From a checkpoint of a small transformer trained on Wikipedia: 6.79M parameters.
MLP neurons of a small language model. Each row is named by its layer, matrix (down: output weights) and neuron, and shows model dimensions 48-143. Each number is 500 + 25 x the weight over its row's rms, rounded and kept within 0 to 999. Numbers have three digits each.
Before each neuron's rows, "fires before" lists the tokens most often just after its 100 highest values on Wikipedia text that the model never trained on.

fires before: "197", "201", "198", "199", "193", "192"
L7.down671:534509474457528481516534463487497515478508537507529484511485512512515518556514490495489468503503483502520542491507497488518434492507491474501512498517541546504555476456501514496511486534525509500448499534523475457501516499487508534513506499545470570481486447513506510429459527498481513475

fires before: "%", " |", ")", " |\n"
L9.down350:536465471477517500460482472473495540481508448509471517526489526494507512553520490484490517507507534518513479513483558463520470490524490524506487477528469500495512502521506460505495506502472501538486482482482483485531486555540509496515502473466474501483500486480519500522484489473492542455

fires before: "ed", "ly", "ing"
L9.down764:485499441506526534506519496509527529498515491517490455465479512523558508466503550480512509495497470513442502503488478480502515483512511482516487492493495513550459498498507525527546469509515489450501496475479481537509489475533473522476467493513438532506520472543475492531495465494567485452

fires before: "3", "2", "4", "5", "ord", "8"
L9.down417:452463523500489498497488523515537508490524457463519518508496494505536487545530499481555542536521514462494468495422479475474505444548491478529466480523477495519504508520490509504520485532484488459499501448498466514484483500486502531527486450493497482494517513496497494489492493481549547480

fires before: " |", " be", "–", "1", "″N", " sc"
L9.down146:530507480502517451474528496489522552493486460501502466497528504512588489504516464496510475467511484531493521466486493493544476478509506495561545470502478492483532510495447506485522540546458483539546479495499489487507480499490506491441502508460511512496487490523483443482488504504480453476

fires before: ")\n", ")", ")\n\n", " |\n"
L9.down550:499510516494503494503545460471484455530537527491504492500483448536491498518505479516488495483486468503494506483493505518486519490506480513493498521509497532506514524479511451481558510472467462500472524480478512501491538529534448518484485503499513529528499510473472515504499490537475508492

fires before: " as", "ing", "ed", "y", "es"
L9.down166:466479485498525502504537513483540470513486528504487494477484475490519533483507508493501520505494496512501422525449491447529489487473508505496542508509485467541507467511510496510530520526509529481496462530463470474490506519501509467494552540481483495520508526465445513529482502518508476476

fires before: " |", "\n", "°N", "."
L7.down415:538474501499495496521478533489444454490506540478508511477492487496478491513514484479547532531495456462456525517524505487488496511497483523523508497509543532458496517484516530522487495460512499510511477467488495488560479557474459532525526471514467511520541512466533463509475519516532483482

fires before: "==", "The", "===", "In"
L5.down140:520493485474499548504462523518479507528438481489467499508490480474490502531534485536515484493485513520523484459496490530519476554489493524508490468502498490470536480488484514463494522486542513551519502422503521492509464548502489452477493465515499533472540467531465477542481473525521508463

fires before: " by", " |", " in", ":", " from"
L7.down524:484479539443519495517507419491516515523515519460458506493506495488497514477555487490499481516486504513529530509486496490444527508487466495463521531564501505489505509501519513476557503506522543507449527498468456483534496510499485542538497501535481545492499531535517540452477499478524494493

fires before: "6", "2", " |", "1", "3", "0"
L3.down210:513511504521511527493521504500495476500528518520481496498485530447528514493505487480506511493528479482491535463454485512553475529488518468510477510509525471509492542547529468511543486476497566494452557558475462493489510509497510481478511535483480482482487502519535485507558505489486549525

fires before: "|", " |"
L9.down37:545480529483484434484481509494488476550511507482474517495516516486489504525520509506515483495502537527489518485496480506525523508492485536525530504464495515499505507539471499480492523505469513521486510515521469514465510494467547498497452522473514537492526545518477494448438519525503515543

fires before: " |", ":", "\n", " list", "–", "201"
L6.down623:498477519461513508492516484501474516514496472483530481471514520449479535509500519436458493511501504472470532477510509541425462463510513525519504473550496501515502504498523541508483521469515494527489521488478525552535523493494467490532482472515532478501507520505491501488514498545534548475

fires before: ",", ".", "\n", " States", "\n\n"
L3.down4:511484550482516464490484463493478506543473504474492486508485518490503487541460445492521487511468540485520484502491489447522465484464445515491477498530513455486503526530497511532467510506517477491516473541507469494471480492496509485441494516441488469498514519498512531479507513507477480578

fires before: " the", " in", " a", " his", " to", " on"
L3.down46:541514458512494514500517467450487485482489495517499528528508502522526458457498516465549481529519489478470538526538483503449497503535495500466496514516504493498502509528535547479493536462519490501492502529514483443511487478523489455521463494474474485453504501422481483487517465515480463507

fires before: "1", "0", "2", "al"
L9.down441:553488512500494469449481523526477489514558503520506505515504512544488470471538489460514514499481495490528495524496499479468492514478503524456490505508506493462463524504487450505465498529523539487498492455531548492479503483520497480480538499542510518503476530482482545476502506525485490519

fires before: "201", " |\n", "199", "200", "198", "202"
L10.down658:498452531524450480488460518519524498454499529502506489450497501496524448542496519527542510532483486487514527512525504485542467499443506499527537490538488526502508464469526471525466493506513484514474492509511548498502563547477510508500467527452494527505475511485496506488490494516492493525

fires before: ":", "|", " that", " |\n", " zone", " Summer"
L5.down229:508460541480481490496509500524466478512495567504467480446485508531464502558499552509522443501523496525511477498526479494461539538496483507516477470493540519526500490470450510534461476525515491507496518495529515494516522471512498540495493492517486532488540505516509546512513488452458479500

fires before: "==", "===", "-", "The"
L9.down33:470536452497515527488543528468502504486499450506507505489509495483528483491437502543534511491479466476522528528487466511469497504505488496534497529464524507501573510477514491488534520478480503518486531489514506493468512483490529537498530537486486506496508513498490519519492517507470510499

fires before: " ", " P", " G", " L", " W", " N"
L3.down281:492546542514513493484462453538539489453486503490544471493476501506470456482497483461443472487490513499515474461484505487552535524515466472509540519478509487463490481488499467488470531568496491532510512458497509510489492488508482532478497500500464496493543474522485491491499489469470511514

fires before: ",", ".", "\n", " |", " United", ".\n\n"
L7.down509:497517529490482529463509443506469476483478482510481496479507516504493478463536450510526479493493469469481494501508504480490508495506535500466491492523522473502498500498502470504478516528457496485525463475503546523480475505525533523485460501520507498505522478546492538514557494501490537525

fires before: " ", " May", " the", " June", " January"
L9.down79:509491452500481484507496545538555478487520492513448524502489484500541467532488486491487541490476462485536530489437492488507489477528473479537474484535523469461556515486545505500531516486513482481444469486457466475497492486502505530479513507473510541468540484507501512485520470506496452503

fires before: ",", ".", " and", " in", ".\n\n", " "
L10.down151:433486480474499548476461453492500508500455486513494506531519533471534532452482505514496488507509521476564470505467520483505456476477485483514510471546523472529545494497446500521477515470518514484507489521486508499510509525524519488517476489521527523507506499520533525474512477504541470532

fires before: "\n", " (", " and", ",", ".", ")\n\n"
L9.down416:461483509519537461487462451508471508518496518563511482531513515481510526476483477484495469503472505511499479488534503467503505493501510478485472481517491456456522526495504505484447517510501509485473501450507486501488530486469508449475526482494486452501473571512485530495482504507531493516

fires before: ":", " (", "-", "\n", "–", " –"
L9.down281:496523452509489507506511514487477467498474516487491479499492507510489483506514470531495497454499392463505538521498479512501520493509531503423506529496524490488481509510554526474539493512514470463480476546473486505510461473529496509530496500449525499499488506484514523544473484539476477473

fires before: " |", " |\n", ":"
L6.down36:520482512466507501522477509524495469497465498505497508466457469465525500507500526470487511473478514559534510498521477459470523494505508504531520455500500550500481519437504522495553525491539485523492477470505450444553515494496481489522537487509512499480493515456518480478510491534528485484

fires before: " ", " |", ".\n\n", "\n", ".", " in"
L6.down170:515493499468530473486481454504548484530470471551525491486462516494492505476517501497530505467490509536486505492502483494507487480515472493514506477480512505511466519489426477469472489520499535456469450499485479482491538502491542476504506539545487497474511493521496498484501507518502484465

fires before: ",", " the", " he", " it"
L6.down382:469506522517516515528508511504491502494492496515512522494508481457500550508526514533537482488478473466523567507521506537513512499514502480517491501505523511508523483462500446504506493502493478491486522486496486522497487488515487485487500495516485513496551492515490548525529513548456484465

fires before: " the", " that", " a", " his", " him", " it"
L10.down682:532483516541516482478470493483487491494500507497477468508497506533535454487535505495521483466473426492525530497478450495472485499501450492503530500531512464470523484463510487527528516495497457520508502526508452468483480506535506490504476515491496493487500502506483520501545490543500467506

fires before: ":", " |", "=", "–"
L10.down44:476453499479511500505474513515489493477529495499482504554454512523543496511529505523564483480542509543442507473479526514509470477489498535512495492527525537515491516501524470499485482505476524501463518501500502440521543472466476464512484498488553519515472517521454507506475495487485473528

fires before: ":", " zone", " •"
L3.down27:488518505477481542473506493510526533500478434520516474510477486519523508518498481467494534470511483524532499480484498489448530493497489496521522533496528504482465533488520519479538495465527528498467523525443486476483521460472506499550556499504451491479497532501503534502497440522504489504

fires before: " ", ":", " |"
L6.down404:517493483467486540467543505489461473481515498505497511543504489470519478478479519542556474471487510506508528522482488470485467491484522464481467470528488477481509531504521527497462478490512524516526507511528501471514494524500520452559511481503474514512492477448541513476532505512523523509

fires before: " ", "ed", "osed", "ing", "ared", "ated"
L10.down458:535512484514513500533525499503491546488515486530526486483553462504508498482464498478459483500484489483492480493504506490559527516507538498462518520505456506490468494500464512479460495506490520490485488459510490483522526489475461552517499455516516512476487474468478462538530493490486465492

fires before: " |", ":", " zone", " (", " at"
L3.down55:475495481479509492523508494478528459559522484493508514549493480488507495442483492531487494499529535492511506512508543524502473478453493470492476539494499448483512475509484524507535522501495471488512454480489458525513504514523517523546530487512473506507486501484488483474473501523520536527

fires before: " |", " |\n", ".", "%", ":"
L3.down474:489487488491505524480536486459514496524471505524525485515526514509515489450535530467483480519514494505471538498521512531450460529455523460514485525497501516520482460526513487487482557511487470505492501495446535482550483548537518503519502474511550499537525474474434498510485516502513506498

fires before: ",", " that", "|", "===", " the", " it"
L10.down740:454458505517499423478501496534467496497502482456500471518514541521477500538500503498500488444542444521514518494496457530572490462496471541503458455490458500499478468475491489497520499517485474438479500512462480549508506484494523458515515511499505472520539526528494488499520528481468502519

fires before: ")", ")\n", "),", ");", "):", ")\n\n"
L10.down420:502510513451482515530446477519460501475536558488468512518529489504483514505493471500513507509516470509446517498514490535501510476530471489504455493516475516498492484521490454541519504503484470490489503521503514544499504551504489475513496544507475544552517508506496521514517483496491488505

fires before: "4", "0", "6", "1", "3"
L7.down444:502513516519509506468474498472528473523501459474498484489527489491524513472515520542562473526526507477480498514493510496461503463517545512449513503522480519528521520501480475485518463468485574459494492497543481486557518500527538491462497562495446468494493504525511519539494489478490508533

fires before: " by", " to", " the", ".", " in"
L6.down196:511539510522495524477525460493516486478490538480486498478505490483500550441485488493508468509524511511508529464461505462535469483545464501476522494513509503497496474478498507486518492498502533494543554483495493465546456473486533503464511509547524535494556482487495497446474501500516507511

fires before: ",", ".", ".\n\n", " and", " in"
L9.down599:490523517478531484480521483494490499507523479476470522496477506464514502490478489496534503503511530475481481497510489524538483497467577507495466469498543522489516492527509501496517518468491490470486513494464478532525449533539457469545534455534507506477485508473482538486485495513478510522

fires before: "-", "|", "ip", "="
L10.down764:487461474484478517470465526497496495532469492544484489502487525510462544531523503528538537477524486513502501501503484495531509495536461517491528490489517533514529483470477517492530532507569469471462526498522527526495500507504463478511551513479497527528515530490494496487474520501497522516

fires before: " |", " (", "–", " |\n"
L6.down225:464509464523530456496492519535520499510552501464524491490520492518471499498508469496489531478494443492451519570498529546452470490478540525527507524518525499505511524506517520465482523480480517519484516502475484508488509485554489518472525530485460470475503494498566517511494483522476468491

fires before: " |", " Team", "\n", " points"
L3.down533:478470503468511495513495566473498520519508507474479535479497513501504514481499474474497538502486506476540487550488523469484530495477445471503554521466504491509462501509512536482490491473490520492498485514526504480491522482504495504509517497524518510470480458447488526472503479563477507506

fires before: " |", "″N", ";", " |\n", " (", "%"
L5.down305:507506464529500474488528482489525500515533462501491524478503515513499446503527528485475481454499547504479523498524526477441450477498534481512532462523543511449530504495518514513486453489487538485505515494521546506521486502450449527496489522542504450499472455490498481497504467516472481475

fires before: " |", ".", ":", "5", "\n", "ective"
L9.down32:513541530465525514485463580466503523502511536464509515475515519480491541496509518540476495502487520517556510516513533541495513464509475512509510504491473492510445464545497498516496483514504487487519467490500549517483502502527520517465510484502513530501446519502524490490495497494450500496

fires before: " ", "E", " time", " Sw"
L5.down241:496523525475471463527542511527494504506539484474495509511489500524468501482451494516549451484475498504499506489489523470489507502447493550471482480514572496525509484500476495507465458508511496505493488538502486454480516511489487476549491525496514543491498508510522491439510517440473485517

fires before: " ", " the", " May", " July"
L6.down237:498479541549467502490469505502505482502470497517497488561441516502519476498528486529466453485489507456475508453502496483538477542529513537507523514493493491517564453503495527519515548519498496523541489475471510523491483501516490503497501496472492546498506520473484502504459517530474507491

fires before: " ", ","
L5.down56:491442522519505490471501476490485482539504511496498514512489491467486511486524505497495551498497511547483509479520461512486476453425517491511491510532480506513527492503479462490445496474505520503533479482499501504541524534508568509465474532487518451467528520507492498503484504521492515502

fires before: ":", " a", " an", " his", " /", "="
L5.down566:493500471507513522511439515476482444476474525475476499559477467480535513503489492502450521473546509495462464524490511475531484535506499490492502470517506507488469498489495488502454509515468487536510531506548415471497496477488507519539498497483483442454510482468533488540489524506490496512

fires before: " |", " |\n", " (", "\n"
L10.down224:443516479490498472523490539522547469536514498497530498535534487514467488547478515510499528511489504488488491511474526492476525495502517523506471525491541480442530466503492507491504456502509450527521487480482474461483511489486503489474538493507504490496518468465489487491519482514500451481

fires before: " |", "–", "%", "."
L5.down726:475496523542465507485516485523499516520465451518509492505510504464485479535511521473441530490488497525482523499498515529491496507500490540514510495510536543451479499458542504442474519500497531516508461485506475512537461506506549525503524506487519467495519522516462481476502532509533487511

fires before: " |", "m", ","
L9.down451:528561537510500470548503481517527475477541471478531502484515489493479539517538480538503512450479461517486490533458520512502492505516489525526526517517507521490476530496541457524518528457504531465489514555504456480431481505518462496514504529496477494535515524483520507503493485505511450487

fires before: ",", " the", " he", " ", " it"
L6.down535:509516485527500520504458486515493544512492482496486491516457503478457534531504483503492488537524496524504505500501467513492476470501524516521478514533523474513494491478485485501496470526496485491481521482484512474490551493539486512524499521525491498494530503460461532541533494534473461502

fires before: ",", " the", " of", " to"
L6.down525:526508519522445544472533505498461490513462445497505490487482486502520523512488530506494496471478485457525504528419565468500537474479469502493483491529516481512525488477466519542511454461551513493479533519534494497462488509550505502471506473479476532494532519480478523527507489501501448491

fires before: " the", " a", " that", " by", " to", " in"
L5.down539:503508521498521497472459523447508474496486471498476502537474469479497502530533454544509519482516499467531535467492453548478473499537487488509534499539541461459495509491506500520550520481512481460489494523495453496489502475458521491535475516486473518504499541498508511537499536529495481481

fires before: " was", " by", " are", ":", " is", " were"
L6.down632:497509513490484515533446510510515489455493486535492486480479490511489497549489492507504501513521516495511548496512486494522476540517510484466494504526512433516530525496477480507502464473531550515471453477462491467506520485509522528553522544489472507501512495450549518446459475490495486515

fires before: " |", ".", "|", ")", ","
L3.down404:523482483502492497486485520545499538483543546505582485465521518535472486543501515518495517499512484502500525528494517501459471493499491524478544559464479460489494513480490498498489506480556493505502518515532499502483500531548451530474481468512488518528495486512509480515506501518499432496

fires before: "|", " ", "ra", "ores"
L10.down72:519514521527493457470459493434513479513500500510499531511518449540531518519541498519485505448498573460498511486480458499486503458494468535529483501488483514482489510528496477543526458536476503524509503496511507510543504519497562517507465506504492508518525477482485497545487457484476472536

fires before: " |", " |\n"
L10.down399:494503495525459515505519482533496511519518519518521513514520497551492517483520475488486503464464512470445532482542518546505515484522532536463448508505514485504522479486523495470484527483523511476485507493425447531479526510581508514529482539485510547503516497483482478512479479502497453501

fires before: " ", "000", "0", "7", "9", "4"
L9.down7:481506477480502477487482543525535497501463516490495492509538497479476446512499502483523499510468543472482521491506521512467465490501549499523522511466504498515512493541488512495458512464472547482494506503490518525493497472540492504478508511448449485468525506516455527504463483471497526540

fires before: "0", "th", "4", "2", "195"
L6.down520:462523503516501478520546475463501496488473504506460498466516485547526517531437511488495501492481512467521500520551508520497480490516517518503499497494496542517501542514523456557511478518506524485502493495528499481471521501479481507470481496481486512478494473474507527462473491471464526518

fires before: " |", " |\n"
L10.down467:481507481492493512488514519521512480494541505514557508499479463508498524504528428520482470498486485480442537476494515515452495523498538528486495521527495479500533480510512502493472515468517519504480505539434478507462478522555478475538549499495500488518485493464518466526481483495470462521

fires before: ":", ",", " (", " –", "\n"
L5.down301:482526430515495511494513520560547509493497520512522528487485442454507485465482530498474512523508514477476489534494497505503541515496491519535524496489517455507509474484495514468499469482528491517528502501506493475533472482517492509493491466475494499498541477467468501504457517514499506491

fires before: " was", " is", "em", " also", " has"
L3.down346:473508507494491473526496511487471474555502514466540535508536498488540525450511512481498486486469552551479534512526483468536510489525500530464464524508488535493508484472469517507510504494497464478538485506532445505497499495511504544496466512529499514489542510511494470507472517501488489488

fires before: " |", " |\n", " |\n\n"
L6.down551:503510513499538520499452461448488524514486459558504480485488491513479489460506484523493502489478524487504476500503483524532517465475555531500471494512460480463472508481567481503521476497521533473508531508526503476513490485534523530500500479501485528498502465515499468495488495484463521510

fires before: ",", "5", "6", "°", ".", "4"
L3.down634:497461507527530515496505517487536535504515474509487505508531477489514492513491488508497528478480500499482486473518515474530488470518481542536498483496536429506510466471499477473502466439492497483554508482511519519505498501471513486515488549521511519484534472465478472516539504435491468510

fires before: "%", " |", ")", ".", " |\n", " million"
L6.down421:496429534496533506511486486495507517513507503499517516482500490489489523461463530495501466510532513486527502482530515476506540558456494473459504523471503480466492507534496556485452498517485499473515512495504499483475505470518541515517523501549540455512494495478475536505509495465512518488

fires before: ";", "1", "2", " |\n", "0", "6"
L3.down143:512512482548478537497497464475522519481493483495489514524533497503515475504513506506509485514552577492463518554505515470469487489504506523470484496523501485494457492537569494496486548506524507497508489478502501500499516540516494471507488518496514500495472477501467480481527522528502547483

fires before: "The", "==", "-", "===", "J", "B"
L6.down39:515537483537495495541540478496490488475487473537488497473474491521461464535539499535513494545462476512463550513510456460513518539485509485467516517494501545484533516506497499463510493484469501493487520507500482517530481509484511463490503508512482494512480499506487520507473536467492464477

fires before: " ", " Votes"
L3.down531:508451519462483481560498476553524531490498511483481476478471509519492489550497517474503509531507529512500493461451455511510515475517496493495500518518518506513493559525487490494452499498513481515444498488466475437484503529493536487502512489489459495496528495533468503487523529520502510464

fires before: " ", "an"
L9.down198:496473519493511541463496482510494512494507545465484496519503543505539493508519491505544462501484550508546500509507516502491467482486510471493523499511549473471497526521526489477483460529501488505504494465475477508460492543513527502549466503493466492450514487517534533463479477468512531546

fires before: " (", ")", "-", " Albums", "T"
L9.down595:529477528486470516531511558509491458489537482491495516515536510524505490458531473484479516474486494530446515472464459519494523520491497547456522507542515530549539493490483502507535463467482515510547519546539511486480495479513495500504505544530512536508467522477511532487450461498492461503

fires before: " ", ","
L5.down485:539491541525500517501471527464502538493526503465511510496479496472496498554491512481490473536495531460449501520488467498507474503503530497463492512545512529484530460484515485506468502523500511467532505483498536480517491481527457484535465550505533553497491503490466504479469499497475507502

fires before: " ", ","
L9.down744:494470491501539474511573487503523555512478482533507528485511472482410482519508453483516462491496544477507514533508480516516462509459539488516465516497506508500480483496511498531501510453518491454477483495531511489499485495507475514493512502537511461468538491495463484474495499504509509511

fires before: " ", " |", ".", " mov", " |\n", "0"
L3.down25:494498491533507490551495468500478491536500491495493487508500476515491534444558555465470507495511468450541495526458474467457467473497483529542503521512455480505487525547504517477516504498462521503513493511494477473514527508515504503470495458547506541490513469525541523504518487517519461496